config = dict(
    n_layer=13,
    n_kv_head=4,
    norm='rmsnorm',
    norm_place='pre',
    qk_norm=False,
    bias='none',
    init='normal',
    init_std_qkv=0.0447,
    init_std_o=0.00876,
    init_std_up=0.0447,
    weight_decay=0.13,
    batch_tokens=[65536, 131072, 196608],
    seq_len=512,
)
MLP neurons of a small language model. Each row is named by its layer, matrix (down: output weights) and neuron, and shows model dimensions 0-127. Each number is 500 + 50 x the weight over its row's rms, rounded and kept within 0 to 999. Numbers have three digits each. A neuron's up and down rows have the sign that makes its largest values positive.
A block is one neuron, or neurons of one layer that tend to fire together. Before each block is what it responds to, as a language model described it from the Wikipedia text at the highest values.

Mid-word v-o fragments. Word-internal pieces, chiefly the o after v in voice, voiced, voiceless, void, plus inner fragments like inv-ad-ed, inv-it-ation, and line-initial = heading marks.
L4.down70:427458424432591465436431487510586495510493546497534444527461564565586506443483507541459530581530535517552478451415519346497543481496508527429521470428491454537497510458475515458506441605463386533521625480530438556486511557506510594501486539446501536470556474549509538550509447482610528533506543510449533537476527424470442488588441556550540545594458385494474517472520493475505429495482
L4.down104:471571519519505436475460515566512465429609590431476494414477605444498494486485512566587517460466564488429406448550442549529430455528546470548461569543490553486556449506463529468486472463561447468507699537497580489503462431536522512444527502519535475456445469453434514483395496524460446455522486463580456450457443474547528516491491504529484553518509577537522466474538465470443469443553
L4.down107:526483545601559495504528414550476515442547416489525546465500481489482634483478400488443491497522538586481533540517542538483536441431504460574541518490503534574500525493496539495548511536524538491541486431495456540561487387562474432530331521456540500541455485485421415451473522518468529424494439551465538576478607470575410475556522571504582524520476553395547431482531503504565413498490
L4.down285:566493501550601495507500600467526560409505518610560513512477572449540444472498474561420436539546462527554471489478569513496431450471505518533534481488540498546428476478511522520460487420481452544486465437454491440498536525491499582526511526468447469507538512552423471478460502503553456517541463535473543417486468510423507499495557498563531510511596482446439472530533433532474489492640
L4.down321:536482503456421520545427581547503409434495503439550434546449482504525441543446403397474427569523520559541503485529508434433527490462533493523479502526427525491535522519553464500490474550532498432434463513453480554497566543553416525505466554471496542466518433531572476443531574483533486470609486436465528574518533516545523511526500569487577458546471433492490419465599576580574486419517
L4.down336:559496490527472498404566416429533481486477428545497516504473473538423517489500543524487523452443429428493515482509475533502522445535491508540532490437551572499443503444553546520444469445456579435434526562574622543560453565589476453478483532552537496601514483437561494484419471506445522544414475522478595528520500556567506542429421555483489470477518544546475409538418514473588557532552
L4.down407:453505405489541557477508548459570580400460424480500484473487609508489519574457489535497468498428502529521441433474489508494497456415517610494520504546495530491442521417503492531395527561438467534557524468462521514473495470458478577480483442536568557522438471599510574528497493501536541550397503481558537457494526489337571480545426584522579496496494472420553442457467520503469518606472
L4.down422:412479480358506411508523500390520473461495468542553555546443558400517542572571520561434436513549489489501458422540548546449579512496483525514427533501432434489545492458557527442492483492508467522641443499511522542499495528517501476475559377470487538537504508571439493452522487448500476525566513467504514566449430523478506458527550488513503420527515499475438523455452472512619502482446
L4.down472:482548505506515532508487439445552551526429488518482535547558496555481476493422575520568554496452590466455459445511522483387499442481513559440457541515555528466564532442517419455473445427517546522513537412561499548516346420529481466498523630500422477443523351524544443440422460430556508518513643498442489483546436422467449512489582550544478432520476495556405436480519401519511452488433
L4.down487:555463445445427532436442511524434559472511545534514492554468472510426463469402520522528428445566531404533423569448594466409459442480422473431473527510425552442517463487465412484501465527549532472514603620501586405512500567525519542461542450445433427433542544533425567466413572481448501507602525527520447511465562586482528508481492517555559494471588517506478431566473477469497562504498
L4.down498:489439534480513507493483464601461435497428508542604442497452548487456485472571535466552512422481393445542529458512481467479517461507561544596472561502538455469590529529451512524510529471497503449543464565587462496377540522505494558584563430496464557520397493526411431577470575513544585520585413512524583520493584492470373435441530545499449459527497462537458531508565504552496431432562
L4.down520:490514601492508497498544566559512448449473571491485462520538535525490529376514503450474560483491491596620474414431428495446463509601444451477538472557605515493501506562596530553496499514505521513474536503554503533590492447516531436559492460432598454543499534499507559533526503502553548517465484442554490545427455459479495507535472515579428463485477523514606446397461523463576492462525
L4.down573:505492544497505447476495502618434502420475580482484430448371481479493541438490424567527473532552506444526483379424562522581475568506460477414553476518538527469495490532532580501489539509448551507563578558559478524445437523502538531464449432452520508472541492494455552437455455520571535457497432569488507486574464527518454471617526510551591450447422520552477472549521471475494524461518
L4.down632:511503602510453501452466458487498522496498418472473503558451643529432490493510561452501440561530561530502502469462468521453476481476566453511492511465530502400463583522476515525422526575467505558562451552516544449515532514529415574517548370576517499460539437456451533558450550508425519537487468556478494469520627490490517563483486482425490482563459487430469457520506438430483449558428
L4.down665:473589535525531489494514489478512562513464549541458580419541461590537557425563510506416493459578458514560431509492492502517480433435569506396463498515488534439547557524450542570451444497500516501549567533598479509458482531514590523527492468527534563540501508537490384552586501428505470479507548475451486538469493440397494503492470515580533564542533463548512386532539527543502478544533
L4.down683:551628452478461495549457552501457477434428572434473416473566500586485444564545489490451510469549497463533488549528474538506448482605472543537491472485544424464497443506524520529462461434575483488548412544534475564558475449487517442513513495483486497489494472464474494419557620546581437509468489631589490463509488577545503393507456479460566427505500519536491495484445438517563564478516

Section heading closers. Closing equals-sign markers (==, ===, ====) that end Wikipedia section headings like "Personal life", "History", "Cast", with weaker firing on table pipes and line breaks.
L7.down343:443439526433490480392547537542526529578548470549454599527568470556492522481571450442557541495548501465510587451512607405463497430457530490536563513570450617463458482543537504417597551492478541528553490545517520570444492506448463516566565514503571460480412464409423468475504471507464589456431640493530487513508580531524442580571501590406548479440566521462493452451553414508521601546516

Word-continuation fragments. Second piece of a word split after a short first fragment, strongest on "ts" completing sentence-initial "Its", also possessive "s" after an apostrophe (fort's) and mid-word pieces (ex-amp-les, we-ak).
L3.down256:508513593546498503539489538602535491518561516532499618531414535559514489508538455497509554519529485448594509553542525414547554531494464517519612498479393546501416590543562505424449495447423538530465654409534511370516448559445524577517571499515581501472558590584627463540574520506468562452470488440424577434548529466551599536554497457486518494499532486448462517486470491414434543558576
L3.down332:548510487503414517469497522564530486536481488463538502512435484422532505442583558534485420477417497548583508598481475500525525492512491423422571487492577548470361502472466503392483551473428508414497779453460457521497513552435556475457504409579540552494500415511489563520408518484440480462441538425469519521471481460541513483488490525528603576512492468482440431522416554532532504572440
L3.down413:572535499460482430528493436492463493438583497511548525518469494551473566540448467465552436510550427466443452433531578533526464529524530491575478459562449477484578455464413451485503480448577549510553617551546484592597478501381464472530528454482468501492404411389483520496457508458374585518427507557573565494544453528544531560473477543531532449458492551531518504464528553518609515568505
L3.down505:458431488476497640518460459516418491460418518491541464507471566507524504527511452453511354483432548454474467479482573523468513485496430506472520500460463445487531481419531558415519495376517502484552453531582393452579520638547509507574561483586458603469454443453524517472508569452510533523525480452578440508480487546512390461458498424515526467499494509559490554521486457518441494432525

Word-continuation pieces. Second or later pieces of split words, often near a sentence start: year digits after "1" (1968, 2020), possessive s after an apostrophe (William's), and name endings (New, Indonesian, Nepal).
L7.down65:414523500462502510521493551541503451479528502469503449504476534497504524518507470562512568492495510551482575469456485510520600493530473493450522498423526530506493646466549449495514540499511572546435678500593534500471542462513475465499480401430462505480591502533493529495557431539492510477475573511414541465421524539485481487493543539511484494461569513440390491562391539468542499434500

Wiki heading closers. Closing equals-sign markers (==, ===, ====) that end Wikipedia section headings, e.g. ===2014===, ==History==, === Appearances ===.
L4.down13:468512524469494465572589469527529386548426486535462483529494502485539516503425474499523521403525512443435618535537518554512558506452533394466547540431537499541363409447500453561464528505492500417492527515520449481492536509534501514494580474440614489579518481476544506471476431453438508430583439550563524440467427460460462511502557543566452600485427433502414541472553475502542437570523
L4.down27:532472549457496520545455460522549493537421460552500377585462538511493510469492480561568477487511480359481518489497439569469547459536470611522425425484462546496407527453532529536494454492536524545557622543501543477512485424512488518488393564492629481488611569398471536504492464463544449481530465565399519514542451537517485453479521540491523467483497483478581438439496522513569525522465
L4.down29:498504511471510544582569492556509563473424587478559485428506472482639400505548493519394599536455464517440566510577515523517512525534447524433563520511468558559475557501474395569585455582485448442500524509500521460536571577431424515452553449465562448457507601484510447503484555538495425577568578568525506508584493432448590564488481420554499485451537544519564528516552518511374541505488
L4.down76:390459490491462467566474600444511500563438496469460417436514469494535527501460624470508552579477529369474490512591407505512548474517556511579587450447456536475480498551424459470479522493482468516540611497527499572529523453414420597531524410503433530507536536496520505485507543415586459556468524536492525484488458451485453487465483502499470514486453469488509474548475500517566475561491
L4.down143:472491487472493523497534567550562496410461499507428488579589460465478446617517557530512575499446448532540499442418521580497533615553409518483440566501513493507528432448526607443515545510503497469521564517529491547537463471497483385558535444402564545489531556441479461507464557508489503544496564513398460525548489509450487445494593499619465362513446568447484490473571553558415556551537
L4.down166:488534406525486578562527464577486584488512433414570527410508485481513501536492560474474488436482529473520587504505609576503575556490458582502492526404550489485494535537394541461466490568530456580432513539511428529475484528517542409508541508535462540548632596519479518506555544448460388479515501580452464483484460544497476453456467575461524501464476499515507484546476501547411428528497
L4.down180:544544398485419606434609476474457440469398541515516479528523526438515411502450505507497504501449470452481499459460535475504394459477462480542376567493557497507560444518564514548553467475533545427422542485553634542530527529495612543466376444476566400432476531535527483484484496536432431561528462486532532568419530502453462531519461605585514531487538488381460470515480498521514437518521
L4.down227:457483487450480583584543474536584511487551513519541498498526528568503447485435596590504531532491461460512560505544455393532524464543537512468476528454441543523484481536530480507562492547526439466483653476470430521528506480437536479437568573431529472511520572415526547503462458423555465496517525602414510522486487505388491466490519550576578599473589478449514543456406459495522427420535
L4.down385:633392558549557469506477482422508506508521557432492453535457461595466480604461469439477572488491409545417498498500552530523472458488509509567555499522490472569610530491525461458522463420456438464464424545421604452502505512478365609471382475455572492385514369511479491506457557471556429528512506461546529521445472541563508449561442543490582458404572422488544521646436487495573502508485
L4.down482:518512458450529505612513450536551507534605510531581434509481546422501513546445461523545554583531636562525527458567493505571479575485531412495378515511469476559492453441564539547394461518496444453466483556489511444455555379568500513441497544531605510521546527433498505442400403438473471514516507436454601594482492403517522464493462526551574585546519507526563522486413550513409483462498
L4.down503:426518569492584484509532572448519537528475535521495504492470463471516522502434476512498460449494438487499496520476481512558491492472556439421398549496518476483485442454475506491495465509517497405457711480412507471641505375465432519457534454538568509572498454429525475497522493380602504467486384489355485535481498440559501560495592483466405552444462554560541488506448521506553513451459
L4.down505:518515486539566461468526485508486514466466525492535458399449556459492504491495531522462557494575461527495537443497429643531480491514413458405587380520448473538537468464484432557456433436534534467572510519524527403405425427484470514455591496464406480484474626424461477484462511489441471460512576571530494461529540502516501457631551364518606529475393509526603581471454508550512496548447
L4.down510:407556407496527447544486462489435560502521516498545469548561598504468502431465471495498506551543513620495515458461529486593516527589472419524478554495458559485513540496608502585467447504528477481462608527471605415575501457644464482541571514488537523608457551490578492542449584516557395534375576580460534567456604524557510552474563544538498579467524542551480423451572403480496556543457
L4.down523:494491537590559553516506435475534559519619457469429488497594512562532512459486486527553575565534516469596472435563580533506565573446437429478481471496537505589442426593398515495482524499517505493494660398452434523577523436434455549555459465531487515606531576483521508528465531512477496475546511509465531482556549377559560568508500457486477547495521484430558568541590424514487536429542
L4.down565:541523513437515410430456519496441462571497458482510568489590509400416482452565583543489635542440536590562592514525533520566503565486494489480440544422556556526439507483481449586533478514481544448500476503525549459562526441440493488514401473552432563416555510489611472454440481485467391463501539527459452499500559453435428484521475553536414529517532499533462486461490558447446568492454
L4.down598:554605525505418473573500550518454466417474507508595519500428493502513552503488549505522501504473517535528574576539468453428472500520513467440463577557407537452499472582565416503464499483560506482451754505478489433509402524452572443440554529488558528485510385502472522512495459393435464467530507481425526548489452502535483482574564459524522479453494501590503507530498502446479512569443

Possessive markers. Possessive forms marking ownership of a following noun, mostly 's after a name and its, his, whose, often split mid-word (I|ts, wh|ose).
L4.down39:511506540566498546397484518448518424449446568465499507523498575450517588524454532542465545464519468494457510516495493512538501365429493422439483559525478523532494508542411446491522539526524532436530353397524507474509557541500476442440564489543517562435409446527473408432504570565537522492455498445471523392526401457471458505526480544439473523571481477466527470613538431434459536474440
L4.down102:484559477460460560415458561459518503561519474567444508546543540469537438498529508536537509563428496605492491560503526501489507502518473544490407545430485489503446445452482523486531505444521547421498521518457477474395550471592512464472526463515506473454584520402536581410548428438491613470438514570502548492396494551564489500469521479561543487509519452419504469396537482500488531578460
L4.down225:451521531495519507423559489526512490476516477449481519469526448520581563440495422416513524490483364464551580506583495490424548522486551468447530419519470532516536563508463542595520455431435628528515646508599458466375533517461556391424528475557486546553578469525623541494482511368429593533585526500408473494471492402454546505515516544611546445572464488532459506452525521517518501490478
L4.down238:516516522435520541428484472474545455533460516455526540536500458458569454545466529586501564446438425413520546511549514474530424620484532436526560573511474475545574499392418482589476511514532493530515568454516470490535494465406488528467655477426510458432486383489491462450463485577533506498494564529548526531440478547448425409497464444470523493491520509543580474582419500513487431489481
L4.down250:446464497527378522550540542530502431579489543556492392514554509523512407474519565498539506518409478451485496418454559439528533416390500530492458578476565519508516578593452499635550557534480434485501497541365529521486544488519492502477460411534526589539488557545446441595525482565533410568394501450470570480438557448463515541482601476481495518511504421457467485483467535441443513420501
L4.down258:492572474474395465449507496469453527500528450583526433499491406571556536516506480442509434450472535456535546494479548476592469625421498484546396412504535493535451502499494453478500552445510467526479466558445443523555508411408407538538506419502551492559504487466550396529488523457495492533465477503578532580515474543566465510544398507480540538452582395494535492518497506592503440527455
L4.down312:541574498489533482504436430502553525517538477493568474522425503532565494523479550511577464520495512552474465592509547546505469527439516423521462509542515419470375531458548488398564449445571497483497626458440355441527512447568602405530606388513452494522540354448511551500480488433474492542476549537498571406478521560561432563469415547521462537439519498464563437515498474483555502497463
L4.down347:502528479489547419538461559554465448495562451468369435515526415490519497523477521500642515423543504444554523477455518502489493536505570521495486488557533471482455468525408526525506378412474510482480657484497447461556458483521417423451440487545480573537469304420485518504427563426487559446448480571570532477430461459592489448415525564419496507586602512500437551475472492511512471479450
L4.down365:522504470464385653567462482466391523447476513518490494465431547516536435526466430466484503496522484457506535517455448442586481475601474555546512539501502600536605546430465479476553554476526563486516660551484541512498505534505480539515475538486512536375451515448439521492468602483604411596453597471438529545561551459576602465475618505464429551499414450453452437440451561534520494508498
L4.down383:476585517460447493494481470453504525480477432443435576534426489538547563438458456447474518589458581508407486550478479590434553561476419444482506506475564520618529512365488438475566483522520581436453575414478488551509459511448508589476471432438463521507490541463578491558442501538487501509424555463509530492519480471465451487496485553546451554591551482506533459609457524628431506475524
L4.down404:582565558552574475498516523351538577502456470475493546451460515568489498511450526559522490496529487474498523508503471473474452478456538366402415487511479558494503393464433461500422375475534491435475543493401532567525426565507596512465495532502625530479488507418411522573427575462556555513466460518572507512457493516591490509501475583533542564508537487413423480502557510489548511471455
L4.down410:556479520529480501560548567436503470524438567493446423528537554544449465484458555470486525444450529511472453525431422581484565448523534440451432569466561427600412456424469476479436445425522539503579469532542435483554528587431506409491580431530551497466435520515550533469512502458464497494504500594484565430450516522590568497450476477510537490408506546563479549511475445527435587488464
L4.down475:509443527499458478427544499566549502553572423498550495484444463480538510547491622426524488557435523570441483519491523622577437553474468465492579513415444561499510489476500518522518477469472485438435535462468478476454489501498491493512415406448484537493545507503535415597457590430453476546517435465530465400493442514500422459508399521536529459546519527533546556565609416499519485574493
L4.down483:471537561518440439479416441469523510471595591505529509475483497499493471526516509438596493535410499501555536450494505542467474517520583544605494581497478570494624468428587520502512494449442456437503572517501520515446497542409449605538363388488496570562494610513475438468489423470519551509570446469472613534498496576542425473524461506459515485551506460447522442455443531481406504498485
L4.down558:414579413447549475528532507620441508533521539482507537449512456497533461467524569506566508420476452493433509415538568538555472538504501418472506451487508527498499440441416498476453422446576546521540665478508478419482539514531523488483536306571535498422504448499515535454460500449519535506490489510501558435423479521492566506577567483463489474344486564538525452540500508570484520506568
L4.down597:553506572545527489435529533452555570432503409448482516507493526454529497418381422423513466470493442498495597475549473333586512526579466467473506505608506395511388499508455465541432502531530519517532492477494492445553476466556433345461511482525533513492439440443478482462559451476418547499473527572543518441506500554538534502475471545500497441455517494547531460479504420578397409552539

Mid-word subword fragments. Short interior word pieces in the middle of multi-token words and names, e.g. expl-an-ation, Ev-ang-elical, vol-c-ano, invest-ig-ation.
L3.down43:503458525474446516518505550485395568470503478443517593394598468494399536445523431502514545516371570482441481507554443503431507550363487485570521485486435511501517525510542545555447596452482548554528400499524477515518451507474544465458452610504605468459483477454553490468439407488448563507556418490507506494476464393490436533644488487594463504415471563424485524502506485553452472465495
L3.down438:510491496461514502538479590395453538436548455465516530451415564504461502499490448518484499536576428421569563501508467504479505497482481531439379495531453514413565435524502516442551512425440408466543424509543485484458467427561501393491385445542537505487579555597508486527566470509434520451470532485406491554430411512429448455483494453525496496493458431409550408497536511490479511546539
L3.down578:521479458515510449619471445481445467487467528474464528493470516491466534399513502448502494564474601529520456478591512436559431551463578506553476625494500512613512544510481492404448634491460570456484479510397494482543537475488561430500350443475533469544470395552479469471393515482494509483488535414512509588450614446548535473572529427532471549452594519466483491506479457449603476405490
L3.down624:568371455508513516571505514543545555492573490440460579554517496435506509463515525590554489545554442472491564494455530475516542492595471527508590482519587447561522463511444439487490460498494588478568421460536457578488466577496474477587420519529509468511584463483527528509474556514434508384531443443487542462553452500529496529423574542576597605482426553507465446528581630554551546492546

Year final digit. The last digit of four-digit years in dates, especially after "in December" or day–month phrases, such as 2022, 2019, 1962.
L3.down11:536579566487486571515506454448525500619504562550492426477516516507427499501479473532500477462438475459357484533549558463498473541570494486492545477448483482567414360517462418492590443470446484552432354480515463415543459567393541550575512465491521536406532470408484604467466514524560513465505560508461479448462520567463463572580473538483536566419448549527503519519555471499467427474546
L3.down73:549578546496529472519578496528544442526528378564525528461482562502560554511430485476428578485538474528479413457499479353504484510496457457461454431551474536496500470499529513441562442499480599515508526558461483511499531398486638524502432565412442453544446505472525475522470547416609573390449446558529458409554491546536533516466538519499525496518506567513528440456470529451563545551422
L3.down238:555626474515563577510470513430480586550595493512471563421535447542544403575569387511388553487448529435430520439554441447458539448571555453478478580474438572541498449553525477469551507603572451496419686509448419544496461442500566467473541440581489415468496562510501544527422485410589521465429454502473505521414431458556444431464514486505512531503515562478455509591461517560447476507456
L3.down354:518479530499471507523482453557436497579540459532512598509632591515490466412444557542475558467474549555479454538523499510474449534508552507586499497547517531568434545488541550466590481522534480502531448462505457443479449532425482510542449541598533469476495501530400576407515568514555534493570508544497455402507470602433392513480559616400504554461463593490423545462460431410497496479566

Year final digits. Fires on the last digit of four-digit years in dates (201'6', 200'9'), and more weakly on month names, number-word endings and plural endings.
L7.down393:569485448466488537526504505430508530456547510519463558432497516462479567464580485489505517530483512453478489546494541475517521508514440463505480519546470501522608480496522400519431601465636521414446476508546464491555554495420556606597538564533371514454506500483454486524578447553540545500422521540555545504539502563419551543465609537465477577454542479489483631537537550446541614429478

Mid-word fragments after capital letters. Word-piece continuations right after an initial one- or two-letter piece in names and acronyms (C-el-ine, U-NA-M, C-I-LIP), plus closing == of section headings, mostly in tables and lists.
L3.down72:504518538514462473504556499424463465570508541522476369525482459431566503521466511449580409584404507512513471565498439545534442484530506502443539543503541481511589418554358499396549336413481506507480450564581487512524452532545505453521541551546575472488492565466448450644487484501524547466512498475470457470468470528538480554521523561530497520510444572488494455545571453454520493510480
L3.down111:510440559457444547466427520441512494516518493541505472445453544581526582480437546429533512498517506604463473464497435440549417407562503504510427494464455517609491400554537473523442522539525517568536538506520429520522419438449490527589527516524495554453395560504465444546477447473418482509450492541401471480533443526457545576455577504497547498440486457514498486590457486429498488445529
L3.down440:476554560511417505481573470476468380510570518558513461509472542391448454461399457470420577398449421483469494581472436625425587537428462523450497489509618507489514526483513431485514525503502505458404553637509579504448461569536505509446546423425462465512570535579513478516415518512475463504560484483483469480613553406475378533466479457441421541572450564547535487504490422470428505428518
L3.down641:498458435545457602525526509471501484484514528594465496405586526552455482487548493561478489487465479450532435459443506467482480491475511499500488425536486532562447529659547538460449487405518441490582552471567490514436514537501408487523553550435490493454512557430451500526478516596527479422599474410579480505424419425498488457575464473509601523381525479654516494525513486544550526413459

Year-final digit. The last digit of four-digit years in dates and timelines, as in 2019, 1936, 1829; also the s of decades like 2010s.
L4.down23:484472464518544485530527564409489456466519495551379452522516585525498599528472537526437444485430460388469514445585549501538469524415526517345527463513459472438506472446519469507581479464485415453522545482518537477555525500529500464422510572512458460433516510517435452466508465554551406565416479423521592460497510507456353456496591525471607473530540496515470579575410504498485482479426
L4.down69:422567500463537537532464521523551530631462519543518583608435524539575497535544557522493526518498480465562511499536549462470479617555584560504491481485511482542582534608431499532451536486490486463521545490456513471459611501414534473546365531567464519540434501440574477627563446434557546433483524504515528483549431527523496439415521492518572469485498501532420481464475488457446582520467
L4.down85:444561459530457545512515486540515542475544480503450521625550474539561512484449462438471555467529502421402512499458514512477514587517491463504583462383482590525562430464401458498558557599483454527487452547452556443476525486443512583491451387485611422475495561520485450430486428509545517462444526482422466407442548529459530479534496491494519462479532494488496521477559496484461431600543
L4.down108:446459471536439426538464452552508457493409544597458457402399530481487507463472567428462556514470496495492544534510458538481534593417512469436529534453428497478464482502546511438525540475457516546448580440465505443373476478483466600485554483470423473535543485543498529431570462451610510520470636512470469577560434438495642456477490558559473511533533508514485494469502423488460566622527
L4.down205:477520523548506559457475402546554383346534501495424522437500417543469500517578486458510556551512555507467510459439498514622525465552535570480495554546460509583453498449453524461428518452502625504589570494475483527413531517501513423547462504454461495541499588473460399476490481485605457498537364481458442542410570546416542505539556500518471581506469518548508525517464609431510536430493
L4.down263:472546509559596614542444494468510448532470517533525514482464442511537545398535486580500467458545421447529531542438473538569433515533448551464513469409466535570457525510433490520535506519535559447431481485506437498516478567483475571504430569513505495373530496549486479529484536437595509486430563563518505449596499518373427451475438551474461472497578517550484497515441440468488498484462
L4.down348:459521463520542543456413555463605581538483605477517505449499549542538456483499537479493424527498524485559537525470473561558484492542427457543582480523360498442518464480486521551485460430542416498529702487436594530552424579431482500538507498535482523480491512442515418511408429479480510470524500451454471439560426406464387441464501587489425481545470432516490474527528510499429519518460
L4.down352:540533466473472450492487498455545482470521409549562573489498543393531434595535540506434433461527380492492453522594445409508527433471535584494493599527440473541571547499483442518474563476528400482463647532532494431464595489489446488512456515562460552504448516578485495574480566521524559440552522613475448529487577521486606559499528471532507586517579546452488489400417551469512519478528
L4.down393:457416435391460526432531471552624463522527436471406483555457402462514470543573480438534458581459508432493524467423507440453538491464429575467485462369533495518491595526495599523557457522422526502536597568511576547548533400518568468460594479582533516422556504463497545416545489481559536419439478479476486519510507415462450500501477402538477469491531440504521528469570498550517470506543
L4.down452:497597528513560482499491494455524502516535485557454528430460610519510450460532419534566644483513465510460487531475547463445557435487492533512606527521533413436451588548485507493476510563640482457483498505503431412464532581376423539406532428448548440503553497537511589478499511582438513461519521528455387482470487447510466432477456499460524491458572501470470550490441564502500513450593
L4.down460:552390408492485493480562434523499441441476426478527525512566489449476447510466500458503535442520447498500483495520483482545528555592446626469564528496567414528524505538493562527508605505491421494468460453495508572518576444470469481527448523522521483547525531457494497448563543539500433425549442558468536535525598539440511532491540531527492451445383547530427538575498550404475421434581
L4.down471:415499561578511497596510422510490470497588549512373501530497469520501561463497498487453503470440518603467553513503504502508431386414494459480528527575506524459389510493470586438386448453445592491499490450540462482510500442476502584476439473494489501511547499531500570530582511446546470498416585444460499472423569519424487435389493582542431453460487552598541402565467483550435480610389
L4.down630:558530512465479473542531530522472528535486546625498528581545553519464531475516370488440482486480469529441450567464513465578539555559486470421419546598501519483495480535402545527464468433537519521520447518445474458502574469518558494515513579482553420536427472442579439521502477481542516382548517496466475544440514429486467551535523523543518456487468563570528510457410474476461540467510
L4.down636:493596549455486453540546505540580550547568535449532519459529506477534571483454496570584533527567512524430524435519484434467387542536564463488535489470493496560601493548446469436468544457498492451525678435432419426472455379558573501463568480478473537551518553475550506444569612504590503446449424581423391445538468587504479457489518516468530526468485524576522479520540450491544576378529
L4.down690:508554562446485513520535491436498464491480556519479443431557460455482549478545522571491532376474416460473465515465502539479465490642511486497406486400482610462516436562461387498466429542471571576551712495547525531527523444549535510454450464506500512477484554465557462518465462413503497429432479498441490499499472522549472565589465505540588596455538549420513423497635511527543500546538
L4.down695:491418490381567566526528407472578531503538562551552498515538571508446535482578498531519576458462535363489419440463494538498499438444571526518540538527432542472480521510505508580548539421506506474559604579413438509481518512539516443470601522510478439486549475471535487487462442471580558484489524472462508458507527493519495446489625549531611570460452497449497459564519532488550494394457